config = dict(
    n_layer=13,
    d_model=576,
    n_head=9,
    n_kv_head=3,
    head_dim=64,
    d_mlp=1344,
    vocab_size=32000,
    activation='swiglu',
    norm='rmsnorm',
    norm_place='pre',
    norm_eps=1e-05,
    positions='rope',
    rope_base=10000.0,
    rope_fraction=1.0,
    qk_norm=True,
    attn_scale=0.148,
    bias='none',
    tie_embeddings=False,
    parallel_block=False,
    init='uniform',
    init_std_qkv=0.0169,
    init_std_o=0.00331,
    init_std_up=0.0169,
    init_std_down=0.00217,
    optimizer='muon_variant',
    lr=0.0149,
    weight_decay=0.011,
    lr_head=0.00642,
    warmup_steps=108,
    schedule='wsd',
    decay_fraction=0.861,
    decay_shape='linear',
    final_lr_fraction=0.0,
    batch_tokens=131072,
    seq_len=1024,
    doc_mask=True,
    train_tokens=976600000,
    steps=7451,
    dataset='wikipedia_en',
)
MLP neurons of a small language model. Each row is named by its layer, matrix (gate and up: input weights) and neuron, and shows model dimensions 80-335. Each number is 128 + 32 x the weight over its row's rms, rounded and kept within 0 to 255. Numbers have three digits each. A neuron's up and down rows have the sign that makes its largest values positive.
Before each neuron's rows, "fires in" lists the words (lower case) most often at its 100 highest values on Wikipedia text that the model never trained on.

fires in: "american", "united", "azerbaijani", "usa", "canadian"
L4.gate880:177150057085132131082066078143111122130141100084160116126190162143118165111121214106194169141100120142193145178143153123073148076156114185087094144110155116098156051172103135161097176125135095078156121104146121142187125171094057096153117121117136166108130125086120100158092165117130102121134112126163048137145087126121119149058124101156179123179163160153148112123091161121117126103071168171133148081092116129082198119122173100131153117058162166147176173048125146075100170167177185099104132115063087154145136154134171086048100101128162116183124139127098111142133163174131069096140157095160128153135146107145153138091170098140097138123138097157100115182150171125152105117159127109133049127123102061143137133138174114073077127130188107103164149114109111136126142116137093
L4.up880:102162061127148148053141161079149106112137148112115139139108174177092097111151145082111148127168149178178084131159072154152165113194104150132181132180133148142106122146082145124160114091162176126053111092118116123112144204155070139110164174094107199111133134128128147122109127145170151173135109115128142166096095084219124099118150147108130091150152147067196089133157114162162111174106118118136210151147123082107127116186138098075162162129122134126138117165082130149170153134177130133179135136059116082119113099066101161139164121124122144219144112157081149145097133069142163082162161167160168107090138159112092130133148085132090118186112086139084127042189139106140121161128064145112161093109079143186156147133073150157063109046120167120200148084182063186124141116081145

fires in: "the", "s", "his"
L10.gate970:173122126139138122129085194154206115122158123100151148128098077120185164172216090135096120137172226143174099143107107168113095178073121126107121090101112103079175099144136110175147169101150135114133075141146118130173109063152127201082117137137132136190126142132158162071158115057143124166166175124097178118107100112116168126160102118096122081082143101145139065065055146152116106119179112147106080108105176079178101133142124177112122139124173086086120112095114133140076142164154085160136085115194055094140136123148161103101061115098121093105129141146183166133192104084121143108142131155126108159134188159173122128121115130104134121168138147125150067170168127085140191054115138123114085135160141085106100105086126127103147095117136131120088148130160138100154133134145071
L10.up970:158170120178101083131141127116138114126089158136128141237130118141073116116116105107113115166137125114169173088193101129156114083128168152144117098152109105108095135111157143142119121071098161141077126153131156194139076101130063113111099099115142111131163101121124147172115128157148121131116143132119130096071071087103117133134139119098119130072142101143121115073147124097165127188136097122148119101087072075106132081128107174085159127135084168117136134156144113125133134047123141141153082100171155043181059178131130139150142147146140110116152116117181117132186116059162131085182103085126125158146128166121136157125114063125153142142068151062170144150151182080165164166152117148124118113129125127100118096147087162158103077091172116113143140170098155114097167143159181

fires in: "from", "to", "a", "on", "of"
L5.gate1298:159088131144145145164095134136134129104104173157157185104170132168137092172095083078090063126088153153126154144138043129107098117131091157104105138062189122152161125150147148074139160092101116149081116209092105071110096179140124089120157119166139140111112051172136186104126069102096151141136146174139141117170133144107114063156158133144103148113146138094192168108112162101149115132136152148121134164176102101118104138148114165150153101130127136111050150118143079128068125138148147075156115151143141173153185121146175125125162191115135181140176090103185113179120113089120133099154116108115142150104100136111145072144142142134165158107106092180145162099102156078093140100116100152153147100149117123145097197133093090094124141125130126092082098157082176120173137108115102
L5.up1298:130119108150112136121143108106092161132154090147163089102127167160107171108179118066029146117122128099114139126187152111166175142163189112145155159139113144161135104116078085143172091118189110160176120055102136064122128064132097140151086072163086160131114094087160093144159222176150146106146111110124173112108111130138168057117168149091150156169130158148130094125143082112084143067073150082105123099096159056105141125135135152106096084219175079106120149116126102119141142157125082103116075099161164079137081086146098191102104167101077088208070116106118051143085084185137121101126095133123074157109122161188131170114142165111141047128141160104126163169162120129121115153073152190156055104111144138119067086143161120099049145146121152144111079138170102121196140140147162

fires in: "the", "no"
L10.gate1243:137131152112138159157136157176171128111098147105123092166115122091115177137139092123110172196139141147190149107113096105080124140151134119142136106105149138123152135109157137096109164111163052138143061155134198162162183196144099155140099124122071055074143149173131165091131140115095111145129123164139155092182124133159145102056100178094162167120139147122157109065116110158132127125113163162229159117172129162158113106141088116161168149144090119137137158097107117136178117091129054138115102110167132149103174135106140113150137112101121141099081149121102112124079142093147092161181148076132111087074123164141171085189111085116092084105103189131074118167115128121109149074173162090142157073090124090082093122091119130161104148128097096178143119152211171145096092130132047
L10.up1243:095108133116104094152114100166110118144146163097095112134183107087122131139134217128143094154192091150121157148129068104124145123105110113162082061040093158207122130062122137162165118136175137168132045113145153148084087181092108125216142114108084172090132075080128105116054081112119142117126152134124128059093185126142187133113137108097156137143152124164072142112162113149124150122104133185109169135111152119150130121113088149106171172135168055155141109141123108052066114132154118086147145139074151202137191137085128148159111123124136100104098166154109104105101099081092092129118129096126150156163121155161117235081125136073094117078144107134083128146142184093107134102126086133131159070124123161115126095054069108071160114102090124148131119155117161196163142127138124

fires in: "were", "to", "are", "was"
L10.gate287:158095125121087187133157096147092076151026132174153088102169137118117136116138126153182127178055175134074147143166164094151094127124176154125128182132113144117172124116192126150138038141126126114117165148149183134151140130151102143164118163138121080056096124093138143130150157130170145124113162148135176204129124173163089136110179138145151070189147190076141138123140094161079135115185095126159175096093119124091094100213110140143138167111118137121147121163113092121101092129132128131134182026144117160127127100113106164113132155148180158134138142145123083145134090144119181144172070173100042130108138131130077145114078157126096110116162144119116176125080152124132099217132127067117146129106104084106137167170070128105121099154127184138169176189064153126104189160107136
L10.up287:119206123147126120146086182116215129085085198090139116127096167136142052075140156146147086086133121089103143088181123049159132108145073137109152156148100157107094112147130123150127146083188054105135136113108102117114127165118096095170150174135116170095110127104141149135204110190129074125125159099044097093116125167154173155146059107143088156126102110114141131141131148108180108136153136111109094147127166139111179159142157115130114135141145143081075119128134190106091140123146132125069157160124117080117085120182123166167138191121149191143117159167138159120145120132101130085123178144127133080152139128166100162125133088136134104107141114178173139090163098124186154073132166107140179123157159138198055104116136092119103212124124131144167150151160068121142121097126111

fires in: "to", "with", "of", "in", "like", "than"
L6.gate694:144163229147097114131152110188136114073067072107157159132141158146178105124188125171199129051166069148119086115098140067118092096163109188133168071097144149126089154084134131086116147120179125083090149102143131096126122129085102094129147140114156107086118110112169122153116101144163131087107125160087120140134094152100089110134163106133141077053128140140086132137119216097172193093056189062099091168154133095180062088155163160148154165135095139119150136131149063173152146130094096161135099137112098112145142089112094147124121072146169085116112118089084110146145108135131112167135116142127098065137132167125068163088117068088083105112085093090124132165133167188135148129116078144118120137171173153117095125170143195096160152100124075102109090110150096132103122070096130
L6.up694:144112147173105148130169124186085142098068129125142160180116151166167122146129124090107126140116147158061137132119115149164121087131124155115150114182148123126133104060144112137151085100121144115122159119195119101129126101049117091084143102197089109172120174101141075214115097119074109110143142136133059124114106096117106107075142100146137131105143120154123190131156150154153113155099160138101132176162165078123115098092097156168192134170156140142133154088087101153125129138117128131125075094081095114129115174136102139109118059167111108065119101174112081124134116122131127162120102151067101092174146171081100083084104083117209130133087038077120113159140158143155141184135143122070115131084126130172121125118128144153167115087138104103157074180171143147138176127112096

fires in: "was", "were", "be", "been", "later"
L7.gate917:138122204129096132106158179119159153168156136154111080129134144129141127097166101130112097122097143101158096130143162119204073104101092109150165121132165113192142139166134132129133135145089120074079139129115091123160127122052104095093139097147174132059144079125166122094169109121088101122152121186162116211160181120139138152087162129159102134115084124085108132119138117152045166178086178096185144152106099150083143123148125134080167131176116119139126157083143159054134133152135169121118113131067154151109188137113099141183106122128103094137106085116143117122168143098202143142162108148136105092131148098150161089115122091136123072118101100115121171115092128134182151107123092117162099120117087090084073179110139101191102142128131181141133133059120144054108111062128168
L7.up917:156095145102125136182126086103117150177174159156117127167113102094168102184141127151139155128140116168151097094154125134119129057162152146170095098107119131148149132185110122085234111148168099137113121112098079081147106155143093160096138103037134115117177116147132157087103152107190109127118148097139114111163118075140147156108116102140121098206165098124080113118166094097124065124157146128145172129087142143099178078132037094084104096095144076118091110141112149156118136073151108187154126148115140102136123101170161142152135135116112060187116097169098126065140102054141123101062120107116163176157090149160172142146103099149133135134127163097130120132151155127164089144106172088122146108139124124064174109091108134143134101127093095113201148131144087166121111132124141

fires in: "following", "this", "same", "follows", "that"
L6.gate1158:089092133125174168138133141109099113149114145118124122165142174087121032131107178174158115147130156209130133102123049154134092121136165092097168175131098125131143075079080174121135122201183107119144206140102158153163148125156124162154156101145156095080053100159168069105105176096102111166123144146128145150139130126093152172132086130172130197086089197103142130136122108106107167152141113089157121195156106159116119126096142073138147075103095163120082119176142105171186119123233115142161118164071111127135108151095155132155157080099050102172091139118173143131118089077141164107145126104163139114160128090119147095086193130095166152111134112118096157177152131136119102166104154157139138138059133155118126074137128183126178151111093122107135152128206116156113069125179139
L6.up1158:130144150102103061145090095114114128114187131101144057130095142088177077132073128088142150122130091094125138109168130135072173123178132142193145124111138082071153098176105117162077118112124150116079140178095158189113152142154162187182117131194133140160083137105189159192139125119148148143145159102130143144135085155122136140160105150113096168155162062114065079167133126151094109132137131176073103110087119039121106110208101141102119134190071110090144101124106175108169154162131109131201104123089164158117137129110136101097113175060165169186145084112130108134104205103167130125108118147112109145062151148126187080107193130066158131132129173164106120152140110137133153116140130083096091059143170177078137154160088108189136052163111092104161111132119108171144147147157131

fires in: "united"
L4.gate992:203145120102177166116143107133094132108148126081130156125113168100175080112090134121143201144130169171146102084128064109116145108161124152119134159147231103127120092109110195126102112096093184098156085108153184147163101163133162130094097115070105143079118154106164153135124116060140132153152131156118123107120045052117131091108089131081104152128110122134131147120078143095143145131151189115167199109107162101146089107147151096122119164074133106091144111159104193185142094140111097139127127164200071125142160138061126114124099145150111132159083138128194176080115161207162116121109123218104161093099112149090134128158154113127191132135148082114151136140128117136129081121161105131120136091144182142076095103118106088129104093082125129112160129124178135119088130117154145
L4.up992:044174074136135142134174094138069114130125125103173091112064197065176094104115080108164099116147133130124131104181122139075114122107161122155136094141146175123134178111120140103112098108191121161123135145112157158080160212172087095130120109119131176140098116142104139135155071081120096119083078153172122140110079129177087207150067147199120128105114129135151141073090113160159141136125127140169097100161225161151070177126116080054140153102109136134118125081149069136134148082144141112114204079107130136090079103072191098109188119161194092162125124114137121112130125100071116128089137116124126122128143148090118194124082094156145153074125122109167141107121179119141113096099132102127160101120112077124166143111083146103096176089133149208180178207129147144092121102120063

fires in: "the", "an", "a", "member"
L10.gate743:089127144090077127145126054135178140108060166094126047149087137149163092063129189185184109137124036082116119146163154076168139135136060084123121101110121134161180168129105109142090078133104116085111137103168111110147088093137117100098161151106146181098129151143160151123135134079110148150137110113111133128122111083113099136161139141123083187104121135123090106116159171090145135180150165104107150172075119115147196207143169135114111164118086110116167186193107099128157051163128079164095086178114053135120156127126149097041066112163154111107143111189207077128143149139068147115154095098124098137130101100085136138147180103127147138115162198134124126180115126113142120148134087138090131133110154125153115124111134129162098152128130067167152111116178076101137138188107171
L10.up743:151187117132107124118113061151090148153114135089087131114140197089112164095183133102178162180115154137096105122182142124107205099058180176172097179090106164112127106097152152108150222162109115144170171169147104151151149121122086167154103105097180149136185158155110129060142156151079135107081154168130150147075142108136136114153121111109163136102200142145143077096121153165173134149130175162149138134156138150135128137085109160130180105083170151121131158143116155126084134110136161140115086196160096111079103148146103168129186157133156132157172168115095100130153178136177174186131104102093152117111121087101138104097120125093117101137158126135174101170121111106142118149097121155105173166204101158092120060095130158161145115135111131121099115105050202074081152109135123

fires in: "this", "that"
L6.gate1130:113110131109133121143138135124089131116158122160165101132145201110139153180112172120125112157127096129084166123102102185133180156184086139075079048094195147137137101121112121136141140116128136134145126113109174105079061133089221151216225140170107150107121143073147094104138083132168129128108101102113096105120110147125107139173094097125138114153093147115167143182155155136147128117198139129134124150098151117103155145202153111106100115213132171111152119087116132177162141087176102149129175160084117133167141113156131148099133099136092117099127115074173088135122131102083080124117161121102119103172050160135152105147119128124174201098142135147123109069132156122112146157078093109127162080090152150098131114138144118189088149091098137158194131114149174141136088106074076
L6.up1130:113119147081060162138168065142118132097251165111109072125151138077175128136099061186064145145149140122155085158138101124130130215164146137205110144123154102131113124097103103117181127154137124164158126128141148087126109087124171139139085100146175162128107091073147115115153173156070136105133113085119151147128071142143132114155089075150150099144140103143087167185160194150098094141163136189126180122132092112114093122169162120061095095158158106144118100128083137179112178126131104148158106161108133123095153175090157091154072134119102127173191135083188164135151094129115130129142225138108147140133142110141152103158082091120098149167157154157091130116103133152106129181162064139074153109169147042129124095149159166207162164141093125083128161099171092120131122137154122

fires in: "was", "is", "were", "are"
L7.gate1:133151178127141157180187076164071102146079146126159097070122154094063104149028134149153134064126182085142101073155140104122082092147130170076117077096100172119102134119168115201145161150121101127092167088094137112218186102135113210116110098126108107128097083151142135134164164128112090151121118118139129137138109107153124155056131156143149156084161152117138153146089141078060148127131103160159083086028137175152112107171059140113180139153109168117107063106171077125056132140191125144074167127147153128126129087115126187096078148112135081131183153153089095134146158137115118105129155174146156200108090127121133123161072119129140139092152144143078132106133165150164108168163163094110169086098110097099051124121168117131149112091093132175129171137148120126131122133144113
L7.up1:117071088091070179109175089141131158154149146135154103064166109124131152134172143122174096131162191108110113120120167118118152093103188162125114107091092119145061164147109091117137074156127103119113205042137094135108100089150152089083189116113162123107089065122099162081122079106141111126083129162138194116035170093108131148104149203104128105147102125132141098163154097080126115153110097158091115118099107111136103123134117163076132125084148095104128088080137136123119177173166137147236185197133148172111126103165118198112128149145131099158189087112103122091144106134107136092157110057139082168156099128147159115133129162098127086126041128162122101115125117121119162112144114116104132128135169183124062162097065150136113147137091124146172108116171081129142125064137148

fires in: "based", "to", "located", "place", "than"
L7.gate477:168110161111117091114120118207173131111121073118133090131148125134124112101037116153180100114133094191131172139111100121143150154179174110170093124150144205165127119038160131100085163113110098106149123072137090110105176196115104127165100086134112094124113124093140108115142117118106097088154147101054120162151127121138149180133098123069193115091104175148168117141134111149122174147115150152120143080212110104139098093083161182134134137147119112135159185096123086067144108050161133134087156152171166093131183085172049100159104096113138139071118152081109120140122159145108113111072169143164130136131129152124143162138101196165095080110097093079146120107170086158122153124162103139169149113173139147109060160156080091127100094132121101119220113148139109046110140109135091
L7.up477:094105128104055121153136144192068105167159100104106146099102093156110115189155129173075099085111182167108087132096103136153136133175170196108037142071093077143093141071157136104072106145140128135119136082115093122107112095114116154111110137218098122112134203059104130146086134125167108170143148155128102131145127157148116164099170079173168088109121080088217136121172130140067136161149158167127127125078124198171097143179145131070160170124181136104134138201146111150108097130145159147131146111139142119151119084145145083140077174091129131152172128133122082110131131146055036139079069114147148158208126149100110146110127097136071034152142120131158159143088155169119177106122134084083086113181158131119094018127151141117165108084138122142190130183153131072141068164100116

fires in: "on", "in", "early"
L5.gate1109:141130081113109081112120155098139170180121119076176137132151164089162154141115173157176143120073056171138191184173142074169109103134152108097137127099127118127109121130176134135091076193117165136140093139126138143152111110145113076118152120191112145097130129121170107137101119129113130113170129116106106159159152101128142112164073087108220103111076148144062118132121093147097112132153124131180130154103168151162112120114153137069102114115153108117179153122202171105110139086147142130166134183193109174136125182135069181142059120068096125139068169104149161122125100146182158060122102075123156154182104122108189133114120158144142171128147124143029158155076113201146099139122071201075131129104133121106120155115081153075122122134124138104127045197131090195094105100151132
L5.up1109:082159187135113124117108174173142128124153117080073114133073134088129180111114099126167142162153159077159152098141125132167165083126137202163106130106120094159091160083186158130132158111075108155152159166148173128104169176148159122121194108113125195162148111116121105101128139083180162073145191102153135107174146090086115123127172134189141109145095090124054094126141127105183150154149166091116093156119119096115092157153115127135119155111082158124114130146166056122138134088123140180194136051180114172199155134208145167157069146090164139149121110140091053134103170131117162140189112112114098200099144163083148061128130076141136114125097115141135122151122087181149092071157143170131177120056098173132132151162154164096088087138141083047132137210129138052149173078127160

fires in: "began", "finished", "ended", "end", "during", "started"
L4.gate713:101097119133101117093138110093130081078155138161176152134090115145120168146121147123126161108108122088112076122111109117114093124097124114105057059172108143135106171073131109108100140121124155132120119078112176128117135119177175105126094159138140163170192114135108179136106148103151175079130097133105090138134185161067125180154136158151123125124166196165127136155170135150112104121150115132136123168105128104096140130093101107183154120122176157115134125107101156100126099122072209152116085094141134120128162099105099109185144127163112146156104158141099168113115149109089101147084141176127117161188088160105122127132100119151147113164135158163100145128145156138117123085189076115170106155104048166112079112052108083216071138125145131088121164092180129169127122151178170
L4.up713:114123105139160077114100158095077159115110142072150138145120118178158156095151118066106102122112127223121063170183133127135151122210103175134050125156157131141062148064158146096088152112085109101175155127197141109107098074178201180162151113172149102111128134122116190135156171079100092170170155101085117090094112117060157148191125061133132125157140114061118127116126124111088108140144133172135123161084123111151164176169115114073081094152126132134106114117140185085101109059145151110187090090128127136134088087137144133158125130115165159107131133084135102092134085129139112127114171066174181149124116139163108076124140081112168120146138168122065097088116150131127170135112134106125212141148077143092098135194107112140144121133141136099092175101136105114162129107129184

fires in: "in"
L10.gate1339:121092087094129071202134130168182136132210161086117111099091101086099146092148145113068194090122098105137162124087178142189088078153177095071130115119168104129104088162175111130153208101116182159113070154155138137115138104136112161115141109119192077091161151116098198162162134129101115094137139090123119078140142139103118101101135153137158090120130141110089137139192082127134078223099148107071097154100103102162122158103108143114122122098106100069142143146084121063141150152101159139125091131177154112108147148083120098113125098153094142109129172164195094144183151129158117068180143129163185145139128140144102133205147108114114060123140075157150163138090121096138113116128149211075137082164157175116116176103150173149140116119096122197095167155144109186130110136139112
L10.up1339:129116111159127161059094097106138124114188219105122131108075118124075171129176164072117181140155156160187137145068157165204107108095082108158121123061151147161075154124145107125156173112136149119190121147115107169115103092109098111106104165141131093110198153114111160191140104102173120131110111118096169073097133149077089180163099113094118126190145097085098163113120026107159154174163102126138115144124170158125148126070205064086061129090092097131143123159137111133118144172095122144181072121130143174174130135130097142106184071110158151140136047117145155097103102168094191140147127118157128156112148129142148111115185123136097106128084119100130136117113088106132211122147095070132118055122162155040109133130165117128124153151137147138128095174157142151203109094156054

fires in: "on", "started", "began", "date", "never"
L10.gate1307:156136109151174057151087181133096094124108147162172119165178157121117148121159145093174046071140153099112149117116083157129072155128094180132111180209070133126122139170089125093153125085143092115093161144172132122128128154183133130160111106139084106080194104113142130151070173095147186105093077186137103167131160108145143127153160105134173092112104113188146115193136094081180148109105121068113126074132170163056097199116076143137087117111161135190093166132139138108090084117141122139116179126095158133091181131115110150177156092141135157160102143145132104174119122130109089079101134141174161091102107113157081108145150199112178119206146098187124093186128173123104171131132085113132135106110054102102137181086095131124075110153114195109143088118111098169112129166150151
L10.up1307:123186127122104133181185120102158137172078127099079132122111126121129130115121127127131128164165101147134107188100122139124128081137143111162114117184074151184145094161143141106139067086117123097104165152165125102093099085126158145130170121139116094139074081096189129096176154179083205169166125128156097140106132102065128133142117144174195124086161102130099063164085156100109132091124164110116138132089141113106119120091092173155088112101152118143175133111142229179105143071110116124140124089111135135097126107095121129174109126105105153077114150135212157082135149099168117120097066181137110120131086167081103092120102136089187127185178160119140137092105146101142106090137120125108150140123139122144138100122177131105152077155118132106081141197099102152103204124130143

fires in: "was", "as", "by", "of", "a", "to"
L10.gate496:131155148091170177108111094088113141121173137118154162083130169132157087112089119125165065089119143171162096110138099068182172153108133163106106097111122161210176126171134161118161102165089118115102096204146106156155104116136130154078110093098161140152191155122160056134202139106092121151168119111144171193105064160138122151167121171148137170101191150175114119128082053107141140143119123079179118110101131170086116106135052158137159163055101122123093079103064167098113093139143096089147083088101111110161133175127132165114137121078123126120082042104102118138146120179135113100101116086102118192121172083108088123109115099062113136117187105123151088126097127163109055155158176090170147137116110122131103096169154153143143101152133187124088173105106101182107107166108075
L10.up496:170133132134098168101123117103160163179161148141122154135122115089098086142121113113187128120171104118113152121122105143109109173145115114077133149145201126127121126131114134118083116105144094153135168129149110128142097128106160117064105151175129112107157116197158110152137114129129166140066121113149150148125135116183145083091129135082113096163088108100190179130110096152121126166137149104166103104066073120107154096128120119148107141129107148110126057086148195121088101131080140142091144118089187105123171096092096144149096068125167143152123154135080102118134185107099123142150192131070134047092143102131152090109140101093086135149045085115158174107098142107116187099185207106073139136130167106188068138110152136142129145092113113106157176039139186122146140128170136

fires in: "the", "his", "its", "her", "their", "of"
L6.gate795:153071130128118096088155100139191100163116111122138133168087117110111099183097136126123141177196085141153114106133070104177093132171109199086115054112144068130136120116111147137122083119077131133122115114162105164076094146152073128130154110123107137176154122054101070117076137150149103074152153108153169097151167117114177101183171095176181108150175098139126145134199115174113101167109163148103184118105135101150147068102101106098106179186154091167069162112170140123107157077111124093175100142069118118085104155160099119148131138120086102095148168119151107091137136085105141148073151114106104071125144110176133095124080121103164140123124138121070099144153165153142160192093139101101106148103146037169147081150115162124128162136131097104132116094137082156122105097213164
L6.up795:173149089142111132110100088146121067136039104169094125139119180089150139124105077086094131147129179158173121058111119134112144118196149155168075120079111130157115183135117147151161101105128125150130082181160125240094144110131091148101133086164078121066201109129094125142070078106096150142133047194081107143113121140081236134143129102149141107078128137114127147098119177132131089170117139101117115162135159130133104118129097108109149158058139063194172129182128136092119157147097139192133080080064148142118137123108096078140107134130086110137120121125194169154167106152137125113132106125116124143095174127081185098109105077159153158087133166133191066187154119127093126141155156113135103127183114171126136068124047099106110092150125110065094149192067114161129107146160117

fires in: "is", "was", "much", "were", "a"
L10.gate477:111160118116124177135178165131151139110176123148111119155067131043176198190155094146169112100090107116116095153110114142108120133137141122131106133090076195079099144167149109142128118159151152137095125047085123134183190145119122157131134052151131171073124109136185075166172170140112117164138213125121209162111167170100166131074154163118145076135097139110143156130118147090140055098136132066170145148107137130121161084112084133092150206091118091062127138111140100088115142154167174131187189124122078095119090149169139160102105046125091139155128125150125053154126155128130115124146079126090100166174086078108123142146108130153108068147115120118115155168089160134147149115129126153144082110139175083159146093097137121147089105134086142114167189124168122172136117135100106
L10.up477:127131124075099085171126119151091145146140124145148173136096164111143068141187107130118086179161112132154085083113162118157170000154089141087148106138088121138177189149133149154126121099123092088121137205092149081165131110116201120115101154065143143071185165124112153138132153133131119139143126130100146193135163086148133089094169165206158118136145128119165114121109070109072139157132149147101140129153118143147140145143155182138201093167137166130144118192092187131136177204162091187156100135105107161142104117119144131164095133160115062123107100114128090084117170038096143107049076135135114127205080139132120131077154128120094085154165133145099108166087150064092154144112127108099125079128102170133153173138131118099129149126138135094120141092154165180114119159162121

fires in: "of", "for", "on", "in"
L5.gate674:125183125112133102150118147133113144094145070165114087128113131122159101083136108172150137112160078112127074196084121122120159086136126111181115106093116193145151112180144171066123094133198114133168067121035165147135147182120106142118112139146119114154111103133113147174063148134150138188089088129050157162150123129096082118115136133135089190033148157144061112142151133140121136130182142164135148125118135067183088150149151096096148146071130043131102150130168118126149112109153170134159082124163114137169116213158159153107061169130131170192118161119125094130086108156166103111132132105137167094174171130110156135104103147088123085136119125121124163101134158053115165140126067158125134197104133167180133149107129082149099100139052140222158085176074165119155073149075145
L5.up674:134101132145137069158128122126186134201156079147139195164081097107088147137174058081055125106144117151149158123106185161127158158182131136149117130144123115151140120109169162165176070130116117101149139141126102094145126106087094126141186139131110089141162164106145170143132154183132116135142168117197136106139086133177128066126077117187108076161078135147152157152127051089125153119098196081142151162087149123121066151162109111100148138146146143125198135094112079143125137164182092141105157160118143126136134101097120167119150124085137100114170133141175089112142141139126140127130138164122088150123106154121130128079123193130160068157142122185101132158119095069144122180128126116123169116102131132114109084128161174144178111116201147164087065156130105115135083121183141

fires in: "the", "no", "u"
L10.gate27:097195099144189073149097119147114124119070135129149084168142124123093136149099157124102144165182142115163134062212121055110091164138105187091143078090080142083095164136124155115087121131150098111152111135152178100081109085128119098100097163082089120092123098144138103144102105097165125160174147125141114127175112096164145091154057139144110143152173136131181136125135106179131092122093112106114144094114144075156144171140117083149144149114139073168121126176175117157127156051093146082119060115139155159163101129174115082169075149094137141131102182180111132120195096058099129093144094100133133111131102141166123110121124123119166198140123136081143100184147173095185184126173127119085139112085158127120094103076123088119143132103125135137104127115136125106123137159067023
L10.up27:107120095197087076082102157133101137096119183100184161119136132097156187147148154117127106112173142131172143158114141212216109105119109080146188096136167143110132103113111120120161148128124098136115090170109056146068090191151059116164196105161106124104052083065134159135198152143116144167100167178115180118077109097143139134129095168027105148082159105082106117123139126169126073191143132120134115162135208153165083112107052095108148194080115137101111132136152172102105144081191109146127146137123143114084132121117175092161148138100131072173160112087132143075115141119103099135157062098131136123071146129144198147124085137144087090153152168101071104194087112135135147066100116132115110141174128178132147069141096082118100115177100120167085112120086139077126156099139095

fires in: "by", "in", "on", "at"
L6.gate1291:183144148108124155133111143090163135150143167200136089165107145106099140064093081159130145172131082132096145148099088126061158118137125166106115227119099132123119208180078102112145161094140112151117176119140102103114106102156066180156143134086026131155135150078154111159116145097123117143082089104116120121129092196158104076127113121148113124141125118151090107115186067154119174130113101138128124074162173151089109109106106152129183142146150130140092139178168127181180128130101150132133100163159159146141127181210113147147108101068168159115083120156065157163083103107139131140093156068180122154149151191122114119166097137067137122039112053179107092100092069148103181156170138198078169149077125183112104149085112069136135147143120117156141111124145147093123117129198078
L6.up1291:112109111156172105133105177161124083091145151043117075138101122093149145121124102085131161135136094168132129142073151132153110090171126138155061139117133171098114167101164145096145146180159164131152118194133126173128146120160098186188127116099134150118101097152207134147180129152186135173084124104148145099120144128131118106116155125163167089120113140158061122134171048114125095124170132061161087131146137117086137142207074092102102087112137109186148123134173157159113138155135111064080085155159113115061109083128198119165184082149138136128140169089102106086082143088026115164096139149180036154117189172143098136138087045170219120127156094128109182116183164143117143155138157150136156077080087098121132124145171105094140196060149139064088100091137108111159123098152111

fires in: "the", "one", "s", "second"
L5.gate381:129136165085136150121120129184113129114143087164158169090088105084043178098153139177179167073135160161120088136168132114151156156127201108118100167084084159118174121142156146152109203176142182163186098132076083168172101147099137076164067180102153078091078125071163141101116120163130103156127113093144125214109137186097156152136129074150128171125141134169145063052139181147203188106065135157133145171151128132149112096095154113128197129136093113108103162127100165163131147140113108132165084134141138132064109138122121122189088154123144104149124157179088171136185121156100125146188081188164111087128064124131101116142173105083132108139091164113088133134090174124165097068154118165139167151107134125132119154201076104104138126138117123120097108159086136130119123161103059
L5.up381:098169110145115102086127129168137141111134134124126161111099118059078108105119117094184165111095162128121132129154115116130134122100116064108085104151117131104130141137116146090138099103112132159106109178129094145192123106176104088106137130104154180111101170085136141082162089151120098128156109107146136139132108115137130155142077149164156139097205144136086155108195138097138150116138113150147098142141121080150121147132127142065101173142151091130077209132057135135144139085164109093188147040109114117119127159105163111178069091122161086160151163193135116124111133134093166134183112130151139094137112151122126184148152078137147138194167217075118110156171149117144082058107134116133168111087181122111194137210088082091110107079119134154088096079148096150081085132098118

fires in: "in", "of", "during"
L7.gate803:134131056082096104127095151192157130112133110103144069156165117106112119176110169171100171148185101112080138169083093093174113107137082144108064185157145104138141108136100050141165178148121145124138103113196116128098077134155160127168111140123159156125137134154085128128139099139099133128210103130104115125111106146118171123142123157132126152083171097133141104066210197098119124090148154109096099131111167178160143141171095087126114107093117080166112138113183130118194160077106171118123108077161144099178126140046185167103159158089161146141125127091141140163086119065118130194130117139121125143140106121119178118056136093086110142105132140118133143155113098100115113124095149101116190136153124110146066073102092158126163111126132161085099159102102201163132096130113087
L7.up803:121158123143101142125162138144130121168146099122159101175144173134092174130044162115149158158092100164083130123101135157144112102173157137201106169117115140136120107146121126144106192153168141128125099084173109119131169089126088126129117134176103134075176102147086149201090077154137130145173090052130135112103137096155141170117150024109103088116128115101120143134130181084165120086094125123143114153143243137144158097111099121102127110134088120113125136157176155152151177089035130090195097140143117144134048154156166136100113107166115170154173149132189069090139068126103162146140073129060173157104167101143053063113123089126106082145134080097132112112108106113146114103134133111087112110080137133108166078093190185144161072141098141129073181122140099130118093138132099